config = dict(
    d_model=192,
    n_kv_head=6,
    d_mlp=1536,
    positions='learned',
    qk_norm=False,
    lr_mult_qkv=0.5,
    beta1=0.9,
    beta2=0.95,
    batch_tokens=131072,
    seq_len=512,
    train_tokens=627900000,
)
MLP neurons of a small language model. Each row is named by its layer, matrix (down: output weights) and neuron, and shows model dimensions 0-63. Each number is 200 + 30 x the weight over its row's rms, rounded and kept within 0 to 999.
A block is one neuron, or neurons of one layer that tend to fire together. Before each block is what it responds to, as a language model described it from the Wikipedia text at the highest values.

Responds to: The closing | at the end of a wiki-table row, just before a line break, e.g. after times, vote counts, stats; also final year digits like 201'1'.
L9.down427,240,202,205,193,223,211,211,241,235,213,170,238,187,228,227,157,252,173,168,223,177,207,185,170,213,204,165,189,206,204,197,167,257,198,175,254,213,163,234,212,165,158,205,131,159,206,228,174,204,166,218,180,237,196,211,157,239,190,202,248,221,232,200,240
L9.down507,220,172,215,161,205,225,225,172,148,266,168,208,229,161,189,212,195,188,185,176,167,182,160,192,185,221,180,172,159,190,158,160,156,141,238,188,180,220,166,175,198,162,234,152,167,205,229,253,161,236,239,198,224,244,228,195,192,242,228,177,227,261,223,208
L9.down582,258,165,203,135,185,193,217,208,174,212,193,183,226,181,174,220,161,189,187,230,188,211,195,191,205,242,217,204,213,163,104,202,137,175,186,175,163,237,148,180,191,202,232,230,219,177,260,218,161,185,241,192,239,168,185,175,171,216,195,179,186,254,194,200
L9.down593,227,202,191,211,171,220,220,217,192,198,204,166,205,188,216,220,205,216,169,204,176,207,189,214,195,205,186,205,227,202,192,190,198,180,226,185,222,205,190,198,177,184,248,191,197,180,273,187,199,189,226,189,216,207,218,184,172,220,209,230,179,207,206,194
L9.down896,234,199,229,144,228,230,216,236,165,221,174,212,229,202,202,201,175,208,213,166,191,181,166,214,229,232,192,193,176,190,153,156,142,164,214,220,179,219,166,180,188,209,224,234,180,204,262,239,156,192,242,233,235,171,166,163,215,226,239,176,161,236,243,204
L9.down939,193,184,270,187,311,211,198,168,192,180,162,234,222,227,196,198,199,162,226,217,158,255,196,162,241,160,215,256,205,195,206,174,183,173,149,204,260,186,202,180,251,187,209,170,226,146,193,218,144,177,194,217,230,249,230,194,227,237,203,158,201,240,205,180
L9.down1454,240,264,232,227,257,194,201,172,233,194,191,239,234,184,149,156,184,175,248,171,189,196,304,153,182,144,248,163,209,187,174,199,234,185,184,211,224,183,177,151,177,189,178,151,169,214,201,222,211,204,241,174,195,221,221,179,211,180,150,177,172,191,221,215
L9.down1464,219,210,230,242,209,192,260,189,219,194,219,166,228,209,175,195,151,203,226,198,187,198,263,150,223,166,214,210,191,217,215,204,156,179,152,118,162,231,208,152,257,192,147,174,225,180,167,204,189,179,200,227,170,197,199,169,176,200,197,195,162,165,228,148

Responds to: Fires on digits deep inside long numbers, especially decimal coordinates like 39.9485555, catalogue and OCLC numbers, also on word-final pieces such as Leng|th.
L9.down86,199,194,191,164,230,201,253,187,223,201,197,165,180,194,234,203,173,258,207,172,186,199,198,213,196,194,207,197,217,177,213,230,226,151,221,271,231,195,207,232,237,222,212,202,148,174,230,159,233,155,190,186,286,193,217,194,236,221,165,203,229,205,182,231
L9.down335,175,215,256,207,263,204,166,172,191,211,185,144,164,274,157,208,195,177,245,187,170,194,200,194,142,206,180,202,192,197,178,196,199,204,200,206,227,187,217,201,176,193,199,200,196,173,239,183,231,228,233,181,203,197,188,224,225,148,211,202,244,232,157,184
L9.down478,200,190,177,224,289,211,159,224,174,181,214,186,199,175,196,247,200,198,206,172,225,185,209,212,146,246,229,206,152,201,171,247,187,212,174,215,196,158,211,144,147,264,158,222,187,232,186,199,198,227,163,189,211,135,173,237,199,195,198,213,172,160,293,217
L9.down809,221,196,223,190,249,226,200,205,222,185,183,235,208,243,157,133,204,164,213,178,207,201,203,138,178,179,213,177,220,225,118,208,212,193,173,271,197,209,184,202,204,218,182,210,173,234,203,216,185,187,211,226,214,214,157,220,207,160,150,267,229,232,193,189
L9.down951,169,159,192,235,215,192,210,154,199,207,177,213,199,201,190,207,206,210,211,159,203,210,220,203,225,190,203,232,153,167,192,153,283,177,198,255,258,143,250,243,175,211,171,114,215,171,128,221,136,165,199,240,143,199,230,170,159,226,168,227,221,185,245,230
L9.down1405,225,279,187,194,216,188,142,210,214,200,204,125,173,229,218,195,255,214,209,187,210,189,151,176,247,172,239,194,190,162,273,218,167,202,171,230,214,232,173,181,215,174,181,224,170,226,216,227,199,185,175,235,225,194,207,186,197,213,233,190,236,213,137,203
L9.down1474,176,151,212,259,244,207,179,174,171,193,268,238,169,185,182,157,242,180,198,191,237,180,246,172,181,189,188,171,178,179,192,220,149,188,200,259,238,192,189,170,224,230,181,178,154,212,253,204,176,221,215,218,139,225,233,221,188,135,226,187,208,205,285,172
L9.down1518,187,203,149,241,256,193,184,190,266,242,214,183,192,199,190,266,213,241,163,211,216,249,177,163,222,237,270,180,241,197,226,219,188,215,258,214,225,225,176,277,194,131,187,185,220,187,213,197,180,246,240,245,238,213,215,219,102,225,227,159,143,179,211,186

Responds to: Structural tokens in Wikipedia markup: the line break after a table header row, the opening |, and the == or === that open section headings.
L9.down261,159,223,235,228,235,165,245,177,182,258,203,190,267,174,188,226,239,172,247,231,199,158,169,189,241,191,214,218,223,178,185,178,205,254,218,177,210,172,188,203,229,208,130,208,231,178,200,205,191,154,158,202,222,169,137,178,202,191,167,196,225,174,127,181
L9.down271,207,190,165,207,194,240,194,251,238,156,205,182,213,172,161,178,202,228,261,207,199,240,179,199,148,205,233,194,180,211,160,234,190,196,196,167,175,184,233,183,167,202,153,182,170,207,197,213,145,213,199,170,155,191,192,211,187,212,190,154,188,246,189,196
L9.down278,149,178,220,213,218,193,217,227,228,202,205,209,207,175,212,165,189,191,194,218,168,207,230,190,220,190,222,174,179,237,153,155,215,200,257,189,204,200,186,208,159,191,265,233,185,213,260,224,158,232,152,218,221,181,272,211,240,199,239,169,157,246,214,223
L9.down523,238,146,260,171,207,175,232,228,295,181,166,233,232,218,200,151,154,213,193,166,164,206,193,218,173,175,178,181,186,136,242,240,180,210,205,196,216,185,143,240,238,259,218,233,210,203,160,178,196,179,191,188,215,193,205,213,201,110,196,219,215,245,244,213
L9.down572,172,179,210,225,166,217,248,201,260,219,185,167,239,209,231,161,168,249,202,187,174,214,214,127,178,190,153,216,181,185,213,185,185,189,218,240,216,179,171,181,209,232,250,251,216,208,197,191,203,165,205,201,186,257,195,189,236,201,177,210,161,227,197,234
L9.down860,228,205,183,227,238,201,188,264,251,191,208,180,163,191,167,283,184,219,192,203,166,201,210,247,192,170,210,230,258,208,169,189,148,198,228,195,203,179,159,228,207,193,221,246,234,186,233,214,208,222,177,220,170,197,238,219,153,156,187,209,207,211,194,155
L9.down907,200,239,163,242,156,215,165,215,221,224,204,165,193,182,141,230,160,254,223,230,180,164,225,219,202,209,177,181,189,193,153,215,205,205,161,168,201,230,218,243,208,237,244,246,227,173,173,254,191,170,152,227,198,157,203,180,219,206,160,303,157,187,240,162
L9.down1338,174,176,244,232,186,229,245,220,217,232,218,208,266,221,166,180,203,147,158,222,150,209,167,211,213,222,177,261,161,152,193,185,233,207,187,206,174,133,192,190,204,205,196,253,180,242,163,212,205,180,231,201,259,167,173,229,241,208,220,204,211,202,194,235

Responds to: Line breaks right after a wiki section heading like ==Plot== or ==Habitat==, where the section body begins; weaker on mid-sentence and or but.
L2.down954,189,213,176,230,203,197,149,231,284,194,256,175,180,210,187,188,252,185,219,179,190,174,208,201,185,217,254,222,175,232,224,185,220,233,166,219,185,192,190,188,227,215,220,145,189,170,206,192,136,160,173,261,214,215,191,185,219,119,228,246,159,195,183,153

Responds to: Pipe separators and first letters of column names in markdown table header rows, e.g. | Votes | % | ±%, Nation, Location; also the slash in coordinate strings.
L9.down213,167,196,160,210,199,238,161,208,166,260,195,219,121,231,187,132,195,251,243,170,209,233,207,193,228,196,164,197,202,203,245,187,212,223,167,196,195,243,210,134,277,218,183,183,170,231,207,164,176,246,217,250,168,208,200,211,232,157,207,142,200,217,178,234
L9.down518,191,176,196,192,246,228,174,130,182,237,153,217,209,154,218,267,202,207,184,140,238,205,232,200,199,172,205,218,198,212,247,177,168,209,168,182,237,206,196,158,192,177,193,157,147,191,206,171,200,205,244,275,171,212,216,177,172,226,169,190,199,194,195,206
L9.down537,174,249,224,200,237,196,157,151,191,197,269,224,180,201,186,213,222,144,188,216,222,206,223,165,150,234,213,231,206,206,237,243,203,186,208,244,173,244,184,226,174,217,254,199,166,208,231,209,166,214,177,242,206,206,161,214,192,217,184,219,187,118,203,186
L9.down743,226,222,197,196,177,179,168,155,208,147,167,196,205,217,200,215,191,214,197,200,199,263,243,170,195,186,178,169,187,203,212,227,175,216,189,208,194,238,189,243,233,208,199,204,218,222,212,177,176,189,196,248,169,153,172,191,202,149,164,192,217,215,249,230
L9.down828,229,249,203,245,218,174,239,183,130,174,212,198,180,199,195,142,223,189,160,192,227,170,231,168,190,169,185,237,189,200,206,195,223,232,168,155,163,172,206,146,198,145,196,193,173,242,154,208,164,207,217,175,220,270,246,180,234,116,223,164,177,197,265,221
L9.down1082,253,169,237,194,274,148,224,244,230,218,202,168,115,206,123,142,234,200,208,206,220,193,222,213,199,154,147,177,197,229,176,230,195,181,184,211,210,231,213,218,238,173,182,207,208,192,202,207,147,172,216,180,248,188,166,211,201,191,191,218,207,162,195,151
L9.down1299,195,181,223,189,187,207,219,214,178,142,205,279,201,152,165,196,120,194,220,147,156,195,200,212,205,161,190,141,211,216,200,229,170,211,235,207,263,213,150,173,192,211,205,210,181,218,190,178,186,165,185,182,225,210,183,226,209,200,146,151,244,240,199,244
L9.down1374,254,195,237,288,223,180,217,205,246,184,233,227,219,193,166,221,170,165,238,224,132,183,172,200,161,180,214,195,193,200,180,146,258,251,181,222,192,225,169,201,234,236,181,200,146,168,203,200,201,163,197,196,254,215,212,211,265,174,235,173,225,219,132,187

Responds to: Word-piece tokens in the middle of a split word, mostly odd byte pieces for diacritics in foreign names (Diósgyőr, Crișana) and English stems like vid, Fran, Con.
L9.down35,169,222,206,197,251,214,154,202,183,185,222,186,183,211,223,233,220,195,181,201,216,165,230,210,194,208,234,190,235,200,211,188,218,227,180,179,223,186,227,185,207,162,217,212,223,184,151,241,180,194,203,182,188,158,221,174,212,211,204,224,193,199,183,176
L9.down356,201,206,160,223,84,190,181,214,177,205,200,220,208,232,180,230,192,165,184,192,187,201,194,187,166,226,218,169,168,208,134,167,172,194,171,179,204,204,212,171,178,192,237,177,206,205,172,192,229,230,162,143,187,208,187,247,196,205,246,206,198,191,223,210
L9.down508,188,208,180,197,212,213,164,191,198,197,210,205,201,177,198,212,196,207,191,197,204,162,219,198,201,207,225,188,207,210,179,205,220,227,202,173,184,185,218,187,204,184,230,231,206,186,114,208,214,188,194,163,198,168,206,188,211,218,220,189,204,184,178,190
L9.down581,202,214,200,187,158,189,180,224,179,221,193,225,203,190,214,209,194,226,198,202,203,167,208,196,192,244,177,187,207,194,149,182,191,207,213,158,163,224,188,182,210,181,216,195,225,200,113,220,192,192,188,176,191,195,218,187,178,181,235,191,198,197,175,190
L9.down631,232,232,158,190,130,171,156,217,181,217,178,208,205,212,181,200,157,222,192,208,222,174,268,178,202,221,196,174,158,204,150,188,162,190,194,176,204,202,177,177,175,212,188,193,220,180,168,236,211,193,196,155,199,203,200,235,180,195,218,183,247,207,158,169
L9.down638,205,237,196,187,184,194,155,236,188,202,188,192,186,215,187,230,195,213,200,191,222,165,235,195,165,226,175,208,194,187,163,201,211,232,165,161,205,208,183,203,211,197,242,216,200,180,124,238,219,218,183,188,209,199,221,211,206,199,202,185,180,188,218,208
L9.down762,208,166,189,186,134,206,224,204,173,191,228,185,194,219,185,226,200,205,180,185,184,165,216,176,167,206,155,188,134,180,122,197,186,216,183,208,188,187,226,177,174,199,257,192,180,188,142,210,182,199,170,177,185,180,218,209,208,236,258,218,195,194,194,174
L9.down869,215,215,162,211,134,209,180,225,201,220,156,251,205,213,181,185,200,208,192,203,219,151,222,225,174,281,177,194,158,207,157,197,187,204,228,174,200,202,157,165,188,163,233,166,199,228,112,243,190,235,193,176,183,183,214,175,161,165,253,203,213,179,183,202

Responds to: Mainly the line break right after a wiki section heading such as ==Career== or ====2007 season====, plus scattered word pieces like eng, ong, it.
L4.down1,206,203,173,267,185,251,173,182,211,167,229,150,186,222,196,129,204,219,252,200,146,220,168,176,184,207,207,192,207,219,221,220,211,176,191,217,201,223,213,196,207,226,252,186,151,187,210,166,213,166,234,135,249,220,164,148,219,216,221,242,106,172,180,196
L4.down191,207,221,181,213,206,209,203,119,234,168,192,186,198,217,156,201,170,190,227,159,209,245,260,242,200,186,242,167,181,208,174,202,186,203,183,186,216,275,225,201,188,159,229,211,183,187,206,188,161,207,255,228,201,201,167,227,156,220,206,194,193,210,205,179
L4.down296,178,227,139,206,209,211,226,142,171,170,242,153,190,238,196,186,182,266,179,209,202,223,201,118,203,210,235,160,193,176,183,240,202,236,196,217,224,195,224,140,251,199,224,222,194,213,205,211,216,232,171,158,243,206,243,204,177,203,186,191,167,221,193,189
L4.down509,217,187,210,210,244,224,214,214,196,190,241,200,190,301,180,137,250,180,201,175,249,169,260,209,200,229,243,211,211,211,181,205,231,187,187,179,210,212,160,267,178,164,247,204,184,195,197,174,183,217,193,198,171,174,183,212,224,208,256,199,193,214,202,207
L4.down554,186,159,243,188,257,268,247,215,233,193,177,225,222,211,189,177,228,192,229,185,176,198,177,190,205,169,238,182,173,201,222,165,179,239,252,212,242,188,180,211,158,199,179,246,143,194,198,219,202,237,177,182,249,236,237,266,182,179,191,193,156,132,212,176
L4.down719,212,149,200,198,189,180,217,186,219,187,239,178,184,191,204,189,222,234,219,244,265,232,111,242,234,215,220,202,203,190,194,216,257,208,170,176,237,153,228,204,281,224,250,192,167,224,206,191,158,227,230,170,192,164,242,201,205,163,210,175,161,210,169,158
L4.down724,226,193,200,181,193,198,180,207,277,253,152,214,246,252,214,117,232,224,223,190,228,185,174,177,211,211,203,237,207,176,205,240,218,158,196,156,159,186,203,239,241,249,232,280,183,263,205,181,161,191,237,264,157,170,250,232,230,189,237,182,168,240,233,208
L4.down812,208,182,157,215,231,182,178,218,202,203,199,232,209,217,175,200,275,191,214,213,218,201,145,286,154,220,162,243,167,168,202,196,209,189,182,213,226,181,208,166,245,216,243,196,140,211,230,182,179,145,203,229,186,178,180,161,240,151,159,191,228,188,178,211

Responds to: Middle subword pieces inside a word split across tokens, often in names, e.g. -ari- in Sharif, Macquarie, Pakkari, or cre in creativity.
L4.down20,227,184,218,204,207,219,147,151,146,231,184,245,167,241,248,233,174,203,218,231,236,179,227,210,182,176,168,211,175,158,216,158,132,212,212,205,193,211,229,190,196,208,211,202,197,217,209,238,156,240,177,188,179,209,162,196,196,212,223,211,156,185,208,169
L4.down215,233,213,222,163,241,230,190,219,204,206,244,269,168,202,204,228,218,217,234,218,235,188,256,177,209,179,192,236,243,258,191,199,163,98,160,183,182,248,190,207,104,224,260,180,228,199,190,201,206,204,224,206,204,169,202,227,161,218,169,202,163,244,168,254
L4.down230,195,174,220,224,227,219,179,192,172,229,165,154,213,193,200,169,147,205,185,192,170,172,219,242,215,192,196,195,228,214,182,220,171,188,215,156,284,151,190,214,188,198,145,155,209,164,211,187,230,255,190,249,241,219,238,184,165,174,217,125,231,239,152,180
L4.down356,223,146,237,215,182,199,173,135,186,236,182,141,172,221,198,182,227,215,201,265,213,191,126,202,161,141,183,229,178,138,194,238,260,204,161,202,185,210,195,159,200,246,225,213,235,262,196,192,234,209,243,200,184,172,231,218,129,185,239,235,173,249,192,155
L4.down426,228,218,208,187,195,210,168,221,214,209,215,194,204,167,230,192,240,215,212,244,162,198,138,226,189,234,255,155,229,190,208,175,239,193,179,236,190,199,255,125,159,174,216,219,163,211,194,225,241,213,232,176,216,242,143,207,230,193,184,201,262,152,180,225
L4.down999,238,204,137,185,174,205,195,268,171,215,211,139,182,184,198,243,240,208,175,204,207,176,141,270,189,157,244,212,195,211,206,216,216,153,224,236,184,208,181,252,189,165,95,154,233,281,189,228,213,220,205,166,180,159,215,205,203,236,215,224,210,215,232,176
L4.down1382,213,209,184,256,212,208,257,228,228,215,187,176,205,180,224,155,215,165,205,206,222,203,138,147,253,233,243,151,199,236,154,215,258,208,153,202,204,209,181,174,248,221,246,224,217,168,193,167,236,243,153,216,215,245,153,138,157,173,227,226,227,213,197,132
L4.down1482,225,183,201,224,258,211,233,243,164,204,155,212,181,188,230,181,254,188,188,201,193,175,174,129,187,174,163,262,191,186,249,175,199,175,173,164,193,242,144,190,215,209,220,177,231,234,201,194,197,158,236,113,239,183,160,171,164,253,182,271,202,188,221,183

Responds to: Token closing a proper name, acronym or identifier string, such as the ") " after (UCDA), the last digit of an ID code, or the / in an InChI.
L4.down162,232,196,181,187,180,226,205,188,149,208,137,216,189,239,245,224,192,212,226,152,144,202,199,258,221,250,187,222,234,202,205,164,167,228,183,152,210,175,218,187,194,165,205,213,171,276,195,180,186,253,179,192,128,180,182,245,199,221,193,157,211,225,181,190
L4.down182,213,171,220,301,205,142,233,125,179,184,200,170,191,204,226,232,194,231,160,188,199,217,218,255,167,248,203,125,220,127,194,190,233,182,178,195,216,210,211,232,261,211,159,210,194,236,189,171,225,259,170,185,199,199,214,171,237,200,178,192,189,209,234,199
L4.down277,216,226,200,202,185,217,242,203,194,146,209,185,223,152,214,242,171,239,165,217,249,204,211,207,244,180,213,201,220,198,167,230,245,200,206,140,135,195,266,234,243,237,186,178,235,178,173,191,181,205,180,186,203,216,141,199,197,235,250,198,211,182,253,178
L4.down397,208,186,191,168,203,171,248,198,200,181,208,193,215,241,211,222,185,192,149,196,222,210,229,163,242,156,206,207,145,198,201,257,251,183,183,139,244,216,242,206,213,180,208,203,222,188,175,239,185,247,234,216,228,184,206,197,228,202,205,239,129,235,253,236
L4.down595,202,199,209,247,197,185,206,218,171,194,191,187,221,171,224,209,256,248,249,131,196,197,174,193,245,168,173,238,211,204,121,158,167,215,228,227,195,167,213,242,225,195,110,143,231,233,208,231,201,235,204,235,162,212,254,197,238,227,175,170,239,233,227,187
L4.down1096,221,186,201,182,171,214,224,157,216,146,228,220,223,223,220,151,207,240,181,148,189,186,264,179,188,151,194,168,169,224,157,207,219,190,153,219,186,192,224,245,238,187,217,196,240,149,187,196,244,247,210,226,215,144,220,147,177,230,198,242,167,202,202,215
L4.down1308,189,195,241,244,187,177,190,190,166,228,166,187,218,162,175,223,246,206,243,159,197,177,156,204,225,173,201,170,208,130,175,177,192,224,249,185,197,205,252,194,167,231,137,164,186,226,194,237,192,188,180,201,173,199,197,206,217,245,162,187,267,226,194,185
L4.down1458,192,223,183,230,244,215,193,246,232,216,215,237,207,154,171,227,206,248,194,182,195,213,210,251,206,256,194,160,194,196,263,170,230,148,188,234,213,209,147,124,200,193,245,172,173,212,181,214,140,262,211,202,198,162,168,192,179,169,222,212,214,208,198,200

Responds to: Tokens right after the subject's name in a Wikipedia article's first line, such as (, born, is, was; also his in sports-career sentences.
L2.down720,243,203,176,170,259,173,227,188,185,171,242,213,168,168,226,228,264,202,226,182,214,188,221,177,221,211,278,178,212,173,222,194,198,202,161,175,197,207,172,208,186,147,188,162,214,187,221,216,167,200,148,203,200,229,244,237,153,189,233,245,156,195,208,164

Responds to: The word "In" opening a sentence or paragraph, usually before a date or time phrase, as in "In 1967" or "In January 2017"; also "On", "when", and stray word pieces.
L4.down188,196,143,145,184,172,150,204,178,217,121,218,199,194,186,176,209,229,274,218,177,182,210,157,249,198,220,258,206,236,238,184,271,197,196,226,186,233,141,235,233,213,206,187,185,229,230,208,183,224,199,208,207,199,213,189,211,228,153,174,258,177,189,193,171
L4.down210,184,225,174,211,207,212,180,203,143,198,235,166,174,213,260,185,157,191,255,164,210,208,265,176,194,237,247,181,220,152,203,128,273,166,199,214,216,217,201,229,153,179,164,179,229,221,211,189,207,205,206,195,206,219,180,182,255,189,218,204,163,177,234,190
L4.down617,230,179,206,238,189,158,162,223,224,218,186,203,250,166,167,205,149,185,184,220,219,202,178,209,184,225,187,215,143,230,250,152,230,213,207,148,247,191,218,182,184,211,207,235,224,206,228,212,204,178,169,223,213,206,261,163,239,190,193,149,141,174,227,198
L4.down637,215,195,240,252,230,170,219,215,194,222,205,233,175,208,199,213,175,214,210,243,168,211,195,184,223,159,152,204,202,195,188,244,195,219,207,181,134,210,169,225,210,224,100,192,176,190,189,210,197,192,168,178,217,179,159,219,259,187,218,257,180,202,240,124
L4.down1042,203,169,242,192,183,221,188,269,181,207,210,223,251,196,175,212,247,231,231,194,176,212,194,213,231,220,176,233,230,225,226,223,212,183,193,160,188,197,173,231,201,194,216,209,241,202,213,217,126,165,168,166,153,173,190,169,149,173,189,189,167,132,161,232
L4.down1061,217,180,213,181,273,217,193,249,227,158,244,205,220,242,185,183,215,210,184,213,206,159,166,181,205,228,207,199,256,260,187,196,186,215,204,184,231,181,254,188,245,183,221,188,232,162,202,198,215,186,174,191,263,151,204,237,254,175,192,214,225,158,195,201
L4.down1378,170,222,200,181,248,202,232,239,181,238,143,132,198,200,218,214,191,211,201,171,218,229,143,186,203,183,177,179,217,171,218,225,279,178,213,218,210,206,179,221,196,200,217,236,227,206,183,210,228,125,187,175,269,217,163,177,198,204,175,248,155,224,229,210
L4.down1379,185,233,135,186,260,199,234,172,226,180,152,209,252,188,241,150,158,227,223,172,195,206,153,206,206,250,222,171,190,200,199,208,238,150,195,189,203,234,147,225,204,241,189,202,155,192,195,207,136,238,210,202,243,235,195,192,218,206,226,181,159,143,194,151

Responds to: Double line breaks ending a table, list or paragraph, right before a new section heading or article title (e.g. "= Louisiana", "==Ligaments"); weakly, "over" before numbers.
L2.down75,198,214,161,225,252,206,231,198,177,202,212,158,205,156,212,230,215,223,206,201,207,168,156,171,217,231,218,188,228,179,252,169,183,218,121,202,199,180,205,174,240,199,232,220,192,182,124,214,184,193,227,188,175,187,240,200,229,186,206,225,175,184,216,163

Responds to: Tokens opening a new sentence or clause: the "). " after a citation year like (2011), sentence-initial "In" before dates, and where/when/they.
L2.down461,176,212,224,213,234,245,177,185,199,187,201,231,244,196,256,220,223,212,249,203,227,173,183,222,186,170,193,161,186,183,244,227,273,147,141,167,267,191,203,182,214,198,199,243,217,214,169,197,224,179,189,188,207,219,161,172,207,162,204,200,207,234,211,222

Responds to: Subword pieces that finish a word split into several tokens, chiefly plural -tions (condi-tions, posi-tions), plus -ies, -ari, -ts.
L2.down1465,182,102,181,200,194,176,218,221,194,224,216,206,181,194,195,244,221,196,188,161,213,196,189,190,176,242,235,174,186,201,199,236,241,176,205,249,149,235,228,221,185,172,231,204,188,154,200,154,215,234,208,196,168,180,202,189,196,168,214,191,199,208,192,243

Responds to: Paragraph breaks closing tables or lists just before a new heading (== See also ==, = Title =), plus word-opening fragments such as pol, int, pr in politician, introduced, promotion.
L4.down88,160,204,236,194,213,240,246,202,142,205,202,185,195,197,159,237,186,292,171,208,186,192,134,174,224,212,206,204,194,188,219,226,158,250,195,205,215,195,160,187,209,200,200,171,207,209,204,161,195,241,229,165,148,215,167,152,227,248,186,201,228,207,200,248
L4.down116,155,178,169,236,202,218,242,216,164,137,211,172,252,156,158,256,194,227,229,240,212,206,176,210,252,216,173,208,201,183,190,164,118,202,162,195,223,198,199,194,218,230,173,212,209,200,175,228,237,191,207,210,222,210,181,201,212,181,226,164,199,171,212,216
L4.down440,198,259,149,193,210,221,213,165,253,158,231,177,190,216,190,211,241,189,259,268,200,210,232,221,241,182,192,200,222,222,243,208,194,167,200,213,182,219,200,152,204,221,271,172,181,202,201,203,222,202,242,204,177,140,156,183,208,230,183,267,209,174,172,174
L4.down466,189,216,181,204,245,159,186,232,243,155,204,249,205,202,223,202,198,206,226,240,213,165,186,260,240,188,186,193,161,162,244,202,241,212,194,169,196,198,181,199,216,166,223,220,191,244,170,175,201,185,199,200,200,179,184,238,193,207,221,178,236,137,185,203
L4.down1105,184,251,185,221,186,198,204,165,175,235,212,209,171,199,213,217,150,175,203,155,152,203,147,201,218,234,189,156,217,199,217,145,255,209,213,128,172,200,231,154,141,206,134,186,170,210,177,214,209,161,175,201,182,152,131,221,200,225,201,205,244,188,149,163
L4.down1122,166,186,165,251,245,155,149,213,248,248,198,230,154,203,215,227,207,230,191,206,209,177,179,234,243,205,200,238,253,171,247,195,193,174,232,216,199,141,207,197,195,131,183,192,241,232,159,198,191,186,175,225,187,227,219,219,259,227,188,173,169,163,254,208
L4.down1162,210,186,157,214,209,178,214,232,147,159,240,125,194,212,175,222,186,214,186,214,204,175,170,126,172,256,223,154,211,184,231,195,173,191,174,189,190,187,188,163,236,181,237,219,179,202,167,214,206,172,240,189,174,220,229,197,224,198,221,161,174,204,223,180
L4.down1510,169,180,198,153,202,201,177,207,213,230,173,219,200,216,237,162,193,249,184,208,237,188,124,241,174,172,186,210,175,141,283,246,208,210,238,209,187,178,189,193,227,193,231,216,181,264,163,160,154,198,224,132,152,180,182,206,244,187,194,179,201,176,208,197